Weights of a small transformer language model.
Training: a variant of Adam for these matrices, 13743 steps.
MLP neurons of a small language model. Each row is named by its layer, matrix (down: output weights) and neuron, and shows model dimensions 128-255. Each number is 128 + 32 x the weight over its row's rms, rounded and kept within 0 to 255. Numbers have three digits each.
A block is one neuron, or neurons of one layer that tend to fire together. After each block is what it responds to, as a language model described it from the Wikipedia text at the highest values.

L13.down15:119154145090121153140099103127158120141163120075165120162153146128085137135137124122168132152069202071053103107115105090146135075145114112108128082118172134095166083125146144166149114047092137059107144097108107121115115160107126151124108157078120097131124149098148183121120137075118110130116099055224164133057138129117101088206163108102085083148113125063125156099102131111126141161124
L13.down333:140134146128056114130126096144138104138101121088176118149110080115182120122151149132108143131108170118142129143097133166142124176035182151184101151179166156196164115139076104153150104120128142170177113147162065107139123124090084165143128145051140128194063118123135129165094163086129082179112072140103160155175141179116163201138119130129114129170114131166146045123093148170141151096128
L13.down813:151124141146136151071130132096077183100106060099127133073070094166123144052121072113098071132114163109128130159149097109150169086139105159158180152139147108193125172119099121094096069173089151081128127158110112105123123100109156116155055093064137091138111105184129093151139083111124064148139098132084141079062142082113118147169076112074109094113092099117126156107187142194182053097146
L13.down914:124113152119159114134181152137146182182117105166135119138109121170059174101131131111130103105150144081120084168132102111096077175119093147150163116056119146125177137114146178126135092112142101121124145119211114143127094126091087153119093089103137122133137184103124069132169104095116121162092078127127134160126119195106122129112141160111135094095157105107096121119129118118055092137105
Description: Mid-word subword fragments. Short middle pieces of words split into several tokens, right after an opening fragment, e.g. Ex-od-us, Am-az-ons, In-c-umbent, ex-em-plified.

L13.down96:062162073117146135159105122053170166127135179114135150192100161129061091121141151108122131097120101119073122147125077086110092125157121185119140137088092111097080087161103171106131094126101116106099139139125138123139184130162143150205064035166144114127116078128157130091137142114092220196149147142117118145108120115163132130109090123115071159130116142092159139104129122105091122133159
L13.down134:142155121184125146181143120109159156098087121094074138160141090077135080120084138138120123127147141104102143179148138107133133103120077168119113099066131135112117130110126085124093114104068171132111149103109106131055168118151105146189074105172151075122154101171126145105153165068077099157139163080159173034119095074055073163127163098111124180094108128144178146098111085124049136145145
L13.down182:079115126139189091151139111106076128125143157116117203192150112097115077164109105134126073120142109066121149124091124070138122158163140132126124163087087155078119117118146096127187061138188111143139118153131076173071079146133097143126080117152111123136074114137111190121157108110131131090134191096039107158128138136040080160098148107068109177138130181094162150106157108147132122179175
L13.down947:062176137133164180141141112114086125157146119140109110124093104072115108104145109060157082161100167079112133125091058120179197073128127129103170138070075079119174116114108065078152131089132071117146137184187098075076174110077103154129110184160083110134133159121106104100170134163105132195136194132124175120074149107078140157156128148162120190155176172064105108071136196158132117104133
Description: Plural people nouns. Endings or whole words naming groups of people, mostly the plural -s or -ers piece, as in experts, consumers, scholars, people, members.

L3.down858:187147112090145143155107120124186162112171137130099098144139039126078131111125144162126127116113138100095100074144127123098187164110151140127198166136110117186106052091098161137136103110173144117138148122133115082152120104115120151129160108146143175163075091147113166106158135154092157131152150120129103133132131129085106136149128098176141160161142085152141117143113197146129119218095
Description: Subsection heading markers. The third equals sign opening a "===" subsection heading, mostly right after a table ends (election results, league standings), as in === District 21; weak scattered word-start pieces elsewhere.

L3.down211:116137131055054085096154148138151129081142143087140159165128148081103076117092182126144104137194104126151176121153136181121109104118117122167146172161178108152127167100104200071143141144091150102098089142112146182164212108145130168091082103167157147174137110156132162169162154083186139112153123200130100117091168113121130115055085153096103164200114125157122120102137114163097117122173
Description: Record(s) and trailing -s. Mostly the word record/records in any sense (music albums, archival records, to record), plus a word-final -s that completes a plural or verb, as in intersects, scholars, proposals.

L10.down215:095161089156132110127067093119053135101144076172207203085109109137164108103103093153095127115135126106173136188065114077122128101117097129100139196098180172157141073118079152123177121122141100068094077112106135132156165109138127108090124130088121159134163128122088075176154121135095155080084103128132117123104130057092116133112132158115095154150184155105122143119182143164096114150144
L10.down497:118151082110113043166103121103128102118116158147092204141153108183061073117116129128111070068164130101082128115105135150136091110151166080116134141075100104100081152146104140129083141089175132094105111098127102157132122068132156106084114113185122172139116169149097114109118133111107149156144126089109090199134112076053101070172151102131080126104172167098146161151133156080081196098125
L10.down736:165134123088119108073113128079122086079130134146145142098145165176109123119065149140182076117121121094124124167097123173146113114121150117155196128061124112133074111141140106172112160166142166068168115178158153069172117124137093133142123111108145140149134139083126108157182171094134122103155114134161106121096116195098125125158187111100082184121146128189157171114124106184111069100198
L10.down1019:096111137144137098098106124149136109098128093111153130186132148145113106152166119135120169110029092143145169206099117127077128137172077124108144115073142114086109166129106159175096122087114065127105100166143112146113076115145128133107120135055213181155164126105144122124108149107088135115132120114090098129079154117088115141163134075107095127154104091095125123052159081152115146141153
Description: Plural noun endings. Plural suffixes completing nouns, mostly groups of people, such as Australian-s, follow-ers, refuge-es, plus words like people, individuals.

L3.down303:093067105210168129117153148186129179102120063136104184147143170085097129218103140078154122138109073167108048116128156087038114118185114121116183079174108133163120158096137109137151095127108152096098133159149144150138079175127154140084184101133144147172115083111167143168152163177148110081123131159141132128138120129093162099138120132120080131162086121125146094175085120113150126209116
Description: Mid-word subword continuations. Word pieces inside or ending multi-token words, mostly names and suffixes (Achaemenids, organisation, artificial); also " to" after "in order" or "authority".

L13.down287:132110152121110129133135114107077133138147130132115173149127171106142136198098075152120113146075158180115119120086138150082161121079124125142084163147113152147085128083201142147099132133145098172171104152119133116209100189083166135137174169150098025141181137119164130149112053144188109120104088102120182055083125171105145115141130152135099095134133130151164150113156133181173101161125
L13.down347:176149155149116106162080141128095154094133091145130173175201085203126162069230157184126150173126132150081154117112188129187170045165133160169144137113122168197072098143104113186098180139162124168092205158157121080088087139139162138131148124113089134097087093125054127106086158120125113069086116112114130174173137178122137143159090153090178165146143102132118115129154134138130122111151
L13.down417:105113113086112163103188115114154063135107106139121118138157153114164132114087109054187098141144127116140091101101145078117165090130092122117138055138130132154095167093139093201079118110170106121178137107090170143116132174182130122070125154086139114072145095108141131128087114159073160062146046112088089048147184112144100171168203137144112173162158174101098110097151163179197107139077
L13.down739:150063084140078170097147127131120068151068108118093097131125101175117060073180126109091077064138134158099118166191145134107150168150116114151082103160147136122120120133108131167107117107196111132071151125112097127109147133148147099079149143071124131182139064112137135072202119120134145096134138112109149154149102141085118114156128113061168175173122119139188117080171121154147191122153
Description: Table cell separators. Pipe separators and heading equals signs in Wikipedia sports tables and schedules, such as the pipe after a game time or date.

L10.down12:166155142169137110147104122073135114155147132117136098131142121135085116187168131202141165149138135091108116122130124181138105149121103154187100075054098128124173122020100123173190168135079119164096114165145144147179135099124118116140101024127172160146128090170100103107152112144094147129133134176132070116143128133082073158096129140179114154157116062108148168107163107061094125123147
L10.down98:027173109126155151139091112089156101110204135124108037132190154111175127149194111097157093095129221181121209146134092133108101156118145131104099101078135113103093101140153133161119183101134119152173135150158199077117120112079126139145083141188160138145139119169119204118122122093163140128168204112125163110171142113098160122083148140096144151127149073155123146125089131170152107091159
L10.down410:101105097151138139088091216110150146149192176133168150150162164097137099146160114084164046098119083133143162148152087103105129122101145081122145108078109154139077109138141133108113165163144120158187155129091134120145150084117097151110103177114119177136141122151156132156110137119092102139103119157135092132196115149114077124133113156096181082114201153154105090123103086123111161075052
L10.down723:097123161143152099108126169093148156151138175072044126121122098148120186171161184138120099087084076187137156168135114102057082130108121098142128173109124093095085100128120132187075190160139142136127129134137183180138136171090146162213125077131148090149166098133115100139174176174109140125177169088102136131101119183164124068072160127096107183142097184143127121141180095145166095106107
Description: Sentence-opening "In" phrases. "In" starting a sentence (In contrast, In case, In January) and the determiner right after it (In the, In his, In its), plus some mid-sentence "in the/a".

L3.down251:126131098154063089156185173071121115165171106144114133109153125161097115124166148135145134202149140151159126133109167111106110155140168124110137094082081161129144094167119073152080176158139157103120142151110150106118118135123098148117120038136147139113097134179158159132143131156129117152173097156101140184141148161083138154110119154127205114124160147187105082125138100139157136148195
Description: Noun-completing word pieces. Final word pieces, especially -age, that complete a noun begun by an earlier piece, as in percentage, package, shortage, statute, ownership.

L13.down252:127114147114129153164107137148134088172110129132143157122118137083082154119192078118124062108104104160094112177143079151179174139099161130069154177119111145157064175080133109116137126108104196137109122239113097067095127059069128062083097150115158084131118133129137093109121120093161164183171168110118084108194084103126114123146215189136154082118122139106083121163116143124120098126107
L13.down486:115143127159172127184172100117126113151130163087142131161113188119097181116142133117135107115082100111118064089145146123145121140132122062117130164081140098094104136190119123093207159199141096096103097148092138169102063132112146165169095137121155070177149130163136083103139167133137133128164147123065157095169105089130129151148164165143168148202156100129119196113096134134165098144120
L13.down706:158135143063137135161139110077171133105157086099162107096092059168068109173085075150164131106142150124117136108088128076108135108137124095117174191123142070151097145149127177139110147092183102076194106158161165186129088160063071126115155129174137034169085131150139171134129125132151098131202162171172132143185118148141100162103114156152119097118081134078118083066131112129087112136131
L13.down949:166104148104116174131128144152081146078163149129152099089153070117153168121144115117125164099096112075164163159148166126110088103119159098106175091132114151123161113151133130124080088077079148179111094114170145089099138161076123120101081099078114142185159137085129111127076154129170141200096085092123108147169115130108137155066153065128122154044121080178118141103118186135109127068121
Description: Compound second elements. Second part of compound nouns and phrasal verbs like start-up, take-off, shutdown, meetup, runner-up, took up; also final word pieces (Summar-y, remain-der).

L13.down217:131113149183106169100102140139115139092132100116140076154136131166159106123152136185108114150108134157176127155144126175080083120175162067093159149101146175124084100134152120145112185093113112143133118127172135108135097125140112155117162164061119144169154125126085106154106165147127046134119211132229100170153061162160108090087119124130162118151112140155084110056171133159184107134143
L13.down369:163138080146152078099077159154146091157123255128135180175085167104107136122110065078123149062177147175126088109184119165087076078196140107130129085144120163107119145131106129179110090169135107174130149101153149165140123105109117117084111137090114108105095126123164159103091074100161135117118127107123119065112102108113119120185154122186079088100131122081071067186135097170166150122178
L13.down418:062107131111143171140153132152069117185110105200090152095084121104114108091106145141171163176147077150142094120138084123075100124121172135142113147131136175091124138075139123191143099167100150083177134157128134069116153094170083118143155136177114089119184060133105096146088152132073100181122124154151143080138104099155130152153161145079145111105165099134114216139185148167115118149161
L13.down687:151158154133122135138141109136062049167137133130160123178176118165126133157082168160132124149170137072183098158127129186117119151105125128121097182187083138123082117167118125172100071140139104137128117118166185090138180092126148162144062084100172094143161145118147163164074142135112137157120177102172076139078108133115140117120145098117114098155141167200144133091137144133133115123144
Description: Start of slot value. The token that begins a value after a preposition or label, such as a day in on 16 August, a $ or more before a quantity, or a table cell.

L3.down220:165089144158176086115070068156143106072140075168204151151078125157144081072149132113117112164176139094133179148085112202152114105139142172135093160072117130112109132107071143130159141102123149140096152180117102178143173106107108111113114167143164159206137137076121081140157130119143092129083126106209117133136141135089130165120138160094163136096141104173121126144140095108183189097093
Description: Mixed word pieces. Fires on "Division" after military unit names (1st Cavalry Division), mid-word pieces such as azi, itive, eting, etic, and sentence-initial "At".

L10.down172:146187106161120101144127089157144137093116157207130097133141111147131128164061147101122119100131114151178171103145107133099145134110126112128117118135121128152125151114121113122118085159078147097114178162177118096134101172133111182141095074101149095089139147125155167162119087120078094132087158106119132184162103197097082116128104098123150087082065136152194134112146174127136052220148
L10.down176:040141166147167092143095114067142187121129145040141121108151141094085149106136150093149127111136119145176143050129057078120129148155128120103181163163121132137135106124083132114122116138126119135132107148116158157116064179138147110136176139184129167139104187115143126125130221102173161159164141168117123128149150094166132176117160167138135087121131097101154113126110143128138014128114
L10.down718:102140141100141122153122155122133150079080133129087135128151139172116091160140154081140101099160152111108091102168123138131146050203189151116131127113136146133105153099142108110122102138113137166162154114066060093107150193126167189128114114133119155114098132134178166155208098068125065153088101146175128155126142171107177106113121143152098134108117112113110135168179142160137089180143
L10.down853:156127117218139104151118103140143148143152147083112137149110130124136133119097101109126149098101124146149133092135176149153127059114195080133098161140116144131164216136141106129056198130120190169157084064169125134169148109108120161110130135151140118083174106074084131125153075090138146096132133097158141113181068126090153053143092104101178145141107145192155120122092077136113129113158
Description: Word-completing pieces. Highly predictable final or middle pieces that complete a word or fixed phrase, e.g. surviv|e, well|-, due| to, laid| out, spe|nd.

L3.down870:133102123140115097158096124058139072101133151174111166115062136164133141069085129128151112170143079104119102070124106124172101156109161079131107121088145145120060149091160165165100062121097136143170157175090076090135179146138095045125126071165105151137124112173168102186156140133150145127148122125086095062113106114065063187143132117100130125153053212126173109164109125110121147141167
Description: Person role nouns. Nouns naming a person's occupation or role, mostly in biographical descriptors, e.g. politician, actress, painter, coach, architect, Candidate in election tables.

L10.down2:170174094163141148119135130142172112151109109148137124157116115073117113097158117128134169083103085083150159123104157178153134168141112098135173071073116109097136095122111110097130064127160112190142131123139104092110100138108137074138130135134131078130094075043092147174150139197145159178139165115203156147144127166124140174122179097145097136131138165161095135082113147165149136146191
L10.down207:103168099121136154166180127124090106103200159122147108135161125129179109123128073112146104103097152153090068078138082038133099072131117149081119135119152121108140148097157118050146183151125126087155121110122115107197136193130092133126097175136102106141106090143144188151171178109172145135190101103063170099092150151064136110201125132094095113185190175077104096092135149190100102095108
L10.down399:127141064102073122147133109122142071117158144171112162172129088077164111163130102142116095092129131154087083098155150129061163156170143105103139155085134118141179149080152158118140067125108146137111076046092107099158190098131157145174089139160113109149103131105125130130140150155178173147125167117137137151146090154095150165118096110083107185123117188151151071173144135095076096076147
L10.down660:092095081122133142094157121143148150054139135159048115137130151128139099149121102129110092108161179030114160100168201151119132145179125152118145157157120094139176113134078109130141141137158117115150134068144171133129092142156142129149127142106089114080115194124129200134111076101150113185128193107105108094130141068163147105139136159109149086124108081145059172117082166138181128056176
Description: Contraction apostrophes, title word-pieces. Mostly the apostrophe in contractions after a pronoun in song titles or quotes (We've, I'm, Don't), plus mid-word pieces like Hav in "We Have".

L13.down421:129175119077083145103188160125108137193130116110091140057133114133112140126082093097128116136104102147070147119173080089111110154089106145085118190101123121126187149168137149126073117075138094147196118121157093085067192127131117069096121113143045158117091077096145131103144113135179083132137097118144115172061106128123158113153112138165128116183134141111109116166150101105091131041097
L13.down501:167160185183111108162104172107089100137159140110060138157191103137152171146151141109101137168165181144135136156083107114169109153196142116121174136140069103087139108082098107084120120166074141171152063109133104113115099083147098150145126132115104111140110093177116087129128104129112102137125140149103157137087083108107124152152171111093120088174141092188104076153151148174094104166136
L13.down789:102156164146132173155110149074171110111145119118101202087078036085126139177128177075152140140084122132099201143089087161142087168078117134088145106177096171164147083137122092113100162163129101068192162158210161088066147126121137115141137138112134144098134143074137051144161120120173135116108130138158128122142115120139145093121134126110121134095109150075143095118131223105154151119111
L13.down856:144173129075144176126169126152142115168111119102130071072110175137135091094196091178093177197092185111128069086171150117166102131100104105108107109132179154163154048113101067107092089076171164141166146141044095151130082120121159140104112165132090159082113132146136188078101111067168092211158075155153145167110133063136129175151122122131105158139191129131113076119080133090107111116061
Description: Abbreviation periods mid-name. Periods ending abbreviations inside names, titles and citations, such as Capt., No., Lt., St., So., Co.; also fires weakly on word pieces partway through a name or word.

L13.down170:101103131150112144164112114150137121167186111149113105118097122122118060146206145136106145128145119126128101159169159119118116127130108111065132133180135143167160125081112116066111166068141113164101141142124196116137097106161167134103117100124098091090089093153148170077121140144109178081131058131118108127119173121120135075154169122161127150107084118155081185109153166148127123115069
L13.down352:129064091124183120103090176139145144133104140119106156120119172157140087129124182067112154135118136139140114094187165166135092102121118080048132062110144195067089188113150166115093130150112146091156167187114125108159144133095082172074196087093060171106102236124117152149103129124129145144098034157117096159123099162122104133152079116075141115090189143137117123104147188137124115118149
L13.down641:133121137101119127147091120124087128155223104132071122164107140137100179093137149169129189168192094135182145102162170109120171187194114120062159152173112105110155136106076172104085091108140093161120167139118175120084189167072124203122144103072193091130174119105118140139143150162052137090077093153102164120159129120179091155131103091199130141102107113099103050163118121071100122124095
L13.down834:092152161107162121122068076091097096130160103169118154183149149145163068125104147135178141112221133107143091137054183096112168168149086142142116122154100121105146084130158142146158168105140099121162166087094110149152077148161157147161149139150154050187140132135123183165156109136132186103167123108084161123108110138161089110167171155102135149115125109096176133114075136162129144151118
Description: Person role nouns. Final pieces of occupation, title or role words describing a person, such as sculpt-or, educ-ator, footballer, head coach, board member, Speaker, Queen.

L10.down102:092105154133172144125141155163129142153129108100086127186133165102074096177106143075106080134172142129142099191095097148098090149192090159135147181122047107108133140154166148184147121070099113103094136118105118131147141130140156059121102113177164146172121136143147103130109043136154105139102100108201112161128116097096080127110130106129122137168151171093143133117104182125113157122162
L10.down394:154100153137140134134124186113152165140146112145137110123186097094125116137129159146143141158087154172139188160086132079072140121155109127139160116090134123102112042135188156124096127136060186163088126167127189136078186096093162131120110072064118105090148123147100130168141168190092148109105126162186149125153071099082136097182133128131151144148124146081131129125152182106131131110166
L10.down490:091138116200146098175105113167142171122115146096077105149136127127148190186095158123154132101085135109091150050122165135082103175080112171150104100122116124136119139139149100141155131132181159138083140106088084136111205189154121126119150155084074114158106116179118162044154117110098178165108157148172069142121113133179126107189175131132090096204126125131109156178102130152141057132117
L10.down689:119179120139124142168123189147187090124168064122141120109157117073110137156194180117136152130140082113102142150042179158151170178107104134133137138089165056131112147153151099133179059197116116121207095141186079151110136135114111128152127112157114166111121159156121128144048152125126105136083162137132138119103083086117123106118081167108102150123156132131135102125120144080135152147129
Description: Numbers inside measurements. Number tokens continuing a quantity or measurement phrase, like the 6 in 15 ft 6 in, 30 in July 30, or 50 in nearly 50,000; also some mid-word fragments (Tu-m-kur, v-ul-nerabilities).

L10.down120:127111091185131092084089090146132089133078143136060160139089163183094169159090122160216149137090117126099084116121119131086137129113111164141153111137135106111128149112088105101132131130129171147094134167149126195134115209138142140136160169142152141112152211111120154136150121135211111120155119147124135092166170107117121098100142068146163120148106076079116133133198120125072108165171
L10.down146:117085165075150091075113114098096102075057139127210186090116134147077165195131178098152144098164152140107105079125078114143123152132158163128108138104123148099156070147165158091186065149121160106116149108174117163126105173121091123141151148167154111116140152148072121170101141121150133146117151153132123005099168110156123118123145185111158176188151070107122150082138125131158190153123
L10.down180:102058120112132121066112131154139088088103129118080115145100154114140163083161116094116134066141116119071109133123102173128139153116059071178122117161101158145109146173148161185073139105155085130134151046139071152154153158139092148157134075141105175109101128142168166115147156157085090189142140120114099073117206099157085132118099128145089156130150160107104148145109087162124081176058
L10.down447:108097170128137096113126131109125112148113140066162154120101182156103196133130090103130110116106097182097120116120134068137144098116141108109141107082111128160092127120152119115150154134172179111148107137147130120124155165143089094123138167202098154167055090063124198156114132063134139163123058148140172109183098095108118135084136105164043130132115112156166107081126082238126142145110
Description: Mid-word continuation pieces. Word-internal pieces right after a short word-start fragment like in, at, with, as in in-fer-iority, in-ha-ling, at-lan-tic; also hyphens in in-progress.

L3.down99:107109092105072186107104173110129140119180159143129123136114084170063104095087105116156144123109178125064182090135119191091158156156108130106064146057114133080064131116178130103075114144181099095098152188102120180153119113133119106144187107104155168170111176142163141105121141160093165177132126100141098164113158153136135098112117151125171125112151153126116091071121113142130120148210
Description: Periods in any role. Fires on the period token in most uses: sentence ends, name initials (Lt., W.), domains (hypotheses.org), decimals (1.000), and ellipses.

L13.down100:105140109111114142119178138092108127149126134107098123103153120162129120073154136075134092119149153131045221110125136138102114104145195173125110085176124163148075118095102133159191181158164135105073119143096103099169142070150121143135107106140124142096157102147141136098071095070098144088079123095087104059086066102171075122127132152193085107152124141169155129119124123117175130063113
L13.down208:124120148154194170145132147094066132152022161104106136158109144109171091146130115126122103135121170089153095125142091132142172140138113155101125150085096111057060105138135127125129115061192146120159101148076188088186110134146119135081093104111094094102097148137136103141098182106106135137074156124122156110094191094112148172143084124130082107125135152138146109155117152140175132175143
L13.down472:115150119087176124085142162148136100096175153149173113142151111141098107096165096095131095152146133131171179141139161141135117174186100184152159120104136139093089082107159168112084136160144166134136115156131167110079069103069158095099170100099112140159100189183120176156070147114115085083153172122144111163184088093072080105173152124126138144079121106207138138144138136158094137117099
L13.down713:122189152090179125143154134110157131171075160131109095174118093108168182200074129175048128121134075066139072163141172094161146140087115132122081157109127134119080085190162145098186097176120187141164125132111094114160108109073158125142115097134131081110158128121183134156082090109097146153113137138095121094135116138164074047108107142082164062065070084119169109148097167108090158142083
Description: Quantity words in counts. Number words, digits, and quantifiers that open a count or amount, often after more than, over, almost, of, as in more than eight years, over 3,000, one of two.

L10.down411:184134136128108154071133068116147071133150119146170134133116091156117127038126072169109128128119167094130061176158104115154161109124114118100099112082105191226095212171108130168088105105126157101131104138160111131058113092095122103100105157116109142175090104125113123132110140190122094125071123122137114169126170152152148154117117124187195110124127135145149092109080140086129158109120
L10.down653:136126141139100159060155141163152120076084161108166145093155209157148132050119172158135165138214122131159110124124147114214144168141115088143121177068181133126119135118147102125121141086171118128146134158138150098060108104113142144159157137155134192135178141110122145135150173134105135094147151071177136087166109110145114207119161098141194105114117089172174123120064132092117179085115
L10.down679:107129132180153146149096153139118084151112154138044150116112080078126125110166132163109090187123081134168150181132135127098135113128115104133139115104131168159133164087106112065121187161168175163175166171121130127136049087143076165096142099168099113120120184119116139105128179124178141106118142177122168087151125174111132169115163164131131171109099111117107145102086128123140129176137
L10.down778:149068167152121096073135076124131106091185071108070100114153132105128137152173142135138138139089174122124030153163100173142131165208080147091155130114095127167101160128149165114130173149134102122097169079090140155147121120193141082119131123127099129089132124128157124115148187152155146126076077106125120133145180085063137165133143141149187186163157146139070119104151160104178114106075
Description: Post-initial abbreviation period. Periods and similar marks right after a single letter or short abbreviation, as in v. for versus, initials like William O. Douglas, and H. africanus.

L10.down227:115138147107086145167112125100114153143165109106101166104159110119067189081150133175177154086143175137072142140112113136152102120124148097094129146108124148096124120113143154092191123109102105147116104083088120105104178124146143161132118135125097231129080086106132129114110134127112087138165097117136113168153170109083145176106122101148134192178111094113114124168097164126166136129189
L10.down416:153132155128131099129129111113107078130182140180172134108125117117083146160116156165132104136187168084128135114136052098153120096060113129151137137105145106130080096141193160163202065090151130172082125183120132205209192148095091135159148101195145054095123088129092118092143099149158120179140152090106136136153129182101134113127104145115059151138098149168204176100121177119130141071060
L10.down485:127146113137127163141109170178119115119167129094187137100153156165174146191131117166188135072122089136126147122136121178185096135035094120135137061104130081138120098068161150084101111103144121163096139123172126127079153132108097098119136145168126166129186136082104147095158164176133126192169143137141136019107135136128153171148122129129133077051160105085145118026090129153083119077146
L10.down708:130164122146107124090155136078106085093104151087096129186122069124081137172143161078148169102089141159105119171127146166140109128188081145150169103123091102103048130141100107132157177188157109108128093149067068128105086126175222087126142120091150092170143128137104150066185120176135170143134145173188099122127142123156126134152154109120136161180154108138118140150194095100162137127185
Description: Separators after place names. Commas and "and" right after a proper noun, mostly a country, state or city, in lists or "City, State," phrases, e.g. France, / Texas, / Stuttgart and.

L10.down63:086135117146150122091091123192036154125091131134108172143123137140102108059129149090185118168175104150155151126068129149132090114171171185109131143088076158192077120120123104135143155126141133096083161158133143155138164107129066102091105121156121180113150132179168133072091130142128110099161173104172134174089106081126192097151136148088127143127177215045123177123124183107180142128145
L10.down210:098181129146105144177158125129153165144043128108109187097139117170077095170122145140071110112100088084077130169155117137146139091129043087143098136097192115108097139095075122141150096071097162146166149123103117115098110114112137098109118106172125195108121141113124104119130152162185079143142159111132097178091143079126083098177098141143140159156089151129135096181165158145081153118203
L10.down806:098100108124071147097177142188093137181081096113142149125103094127099185165156118105077160113150080129108126190124130118137137091157113101126021106134149126097140105123109114179131114045106150206149145159085118140109157142108051126127129192178142096124152112161141152072141101073116117130197088129124101150137145121126104139092130076082155110118058198107123131129161124146125101145187
L10.down837:119101143105144111110148118108170110139162146105119166155137064076143100133139131113101042092147137173098145216175055119128114090197092131113148131129141129141112125123113173078117154138142084121158149139143137061178134161120131130087139145067120092172132094150130188097156139140154106124123198133158157118091149124104104126149125139143160154120133084171056103129156084105141101142148
Description: Compound-noun head completion. Fires on the final head of a compound noun or on the suffix that completes it, e.g. tank destroyers, midfielder, speed sensor, chief executive officer.

L13.down50:138131091072077082174101126148111121109148110148147131143111153136134096143108161097092160158197124137220190064101159102109154159124140155068116136112110112168109143126156093113141129152113139091153075129190101086113137161137173113108096197097099104111103045148114112135124142175126212172171177149093114117134166100075131146158118077095164162118109092103170117176138122119127165095145
L13.down273:128101125134100122144137105155130121152146071126138103130109136165174155155135123056092102095135134129103086110139093093081150120170105164062143184159069146135156158194146153080096165161070148132156165064117180116148118124136115142173166113137078131139103143128143115150144121112134176125109127138112092126086125132140156143067107175099120163104128161155085108155130141061093092136149
L13.down338:166163075051097142121111131125092131150117160148124111128184113087160156106100108068094166113117131133113128141138133089154138111182160108189142123124088200093065118124106080157130115150167116168115101152167125125153150105110187142118141203119178152072135154130116093111123157157167089131141108105080125208156138169165169150187177115110143126179121122119105102109093138118146114123139
L13.down907:143125102093150114112130143107113100135059080170203088113104120129092208132112138179116072153193156067178146122182114105128168157126071131179086127098127131153117120180117117155166165136177086137142103129100146146101061104101155143160087123088087186063121138164123100168081081117112154108122135093136161077104118132116081172114112133147109143109133141131078131063163132131125124103083
Description: Mid-word fragment pieces. Middle subword pieces inside words split into several tokens, often names or foreign words, e.g. batt-ali-on, Cle-ms-on, Le-cha-zo, We-'-ve.

L13.down276:107133206123141124135086153115108155121191139116142129150192103155120096139157152145129099127149098111108107136171093142104156137127092139103103157162132125106142142156155098083129117136143128168091141132154127047117158128159164150075154072060063172162113140143166145115114128150154104155100081126145093186122138114212153145151117134095187144139114123180124150176117129133081126111129
L13.down300:165183142172144153154140128106198102122134147135125180168079123112135128103123122120194076106088140154156112152118084108173111118199142174142108157118161183140107192088096156133153140156134068097135148169138141193147122090099110120123140105158071144078087046115143113132131068191155083150136153142135193126115148159137134078060121142111092230138130067112148102181116095160111151149101
L13.down827:125132084167198163125111176105085115091065101134074130120142106140158139124150137107067151107125128122097107147091096136113105114135176079158119090112160172123088153100100114096138138153117169118135116119147111166145100089108176132111149107109121150151158162101097117122190120101136126091163134096167161056123125145117147087121100151133116131143160100166141154107094158116124138185127
L13.down1004:120114155097151066108106120108162138141127095078075115110171089157107084113137093145121119171125087129139135118166191103120157127121122201123144100128098077139113124177058158147093180116188163153079127177133134101119083118097166128131119102080125169114107161175100198168193113153110090130044136112126157104135106107114152122152142127125117179086191118089097191112145067152129138182144
Description: Source and identifier lead-ins. Punctuation or prepositions that come just before a year, ID number or attribution: the colon after "GNIS feature ID", the "(" after an author's name in bibliographies, and "by"/"from" naming a source.

L3.down354:130161168137138131173173080155111135116093157119148171091122081113142103108139153110147124172097139151120164125100128146106100111053143130121138105124105145205149102099127131082176095135111123142102170104159141115065154071129175157121145119154101136174124110117133101164126107064156129101130146083110128133145141129132074087090208111146097126095157120121099109133158108123082158156104
Description: Spelled-out count words. Number words used as counts before a noun in running text, mostly two, also one, four, ten, as in "contains two xoxF genes"; weaker on bare digits in stats or measurements.

L3.down922:140153082177127142102127109165116151114208125177153112115150128198167117109186117127202146105121144123141140021124135146113123136182136128121108085151148136124105120131150141168153179119093143142151157168159160136141114183138117117173148080136129184163104087070146078185108123123126134198150151149102138228083158130135215088120112181140155117104157152160122160083139115132087082113110
Description: Preposition "to" after verbs. The word "to" as a fixed complement of a preceding verb or adjective, as in referred to, according to, regard to, proportional to.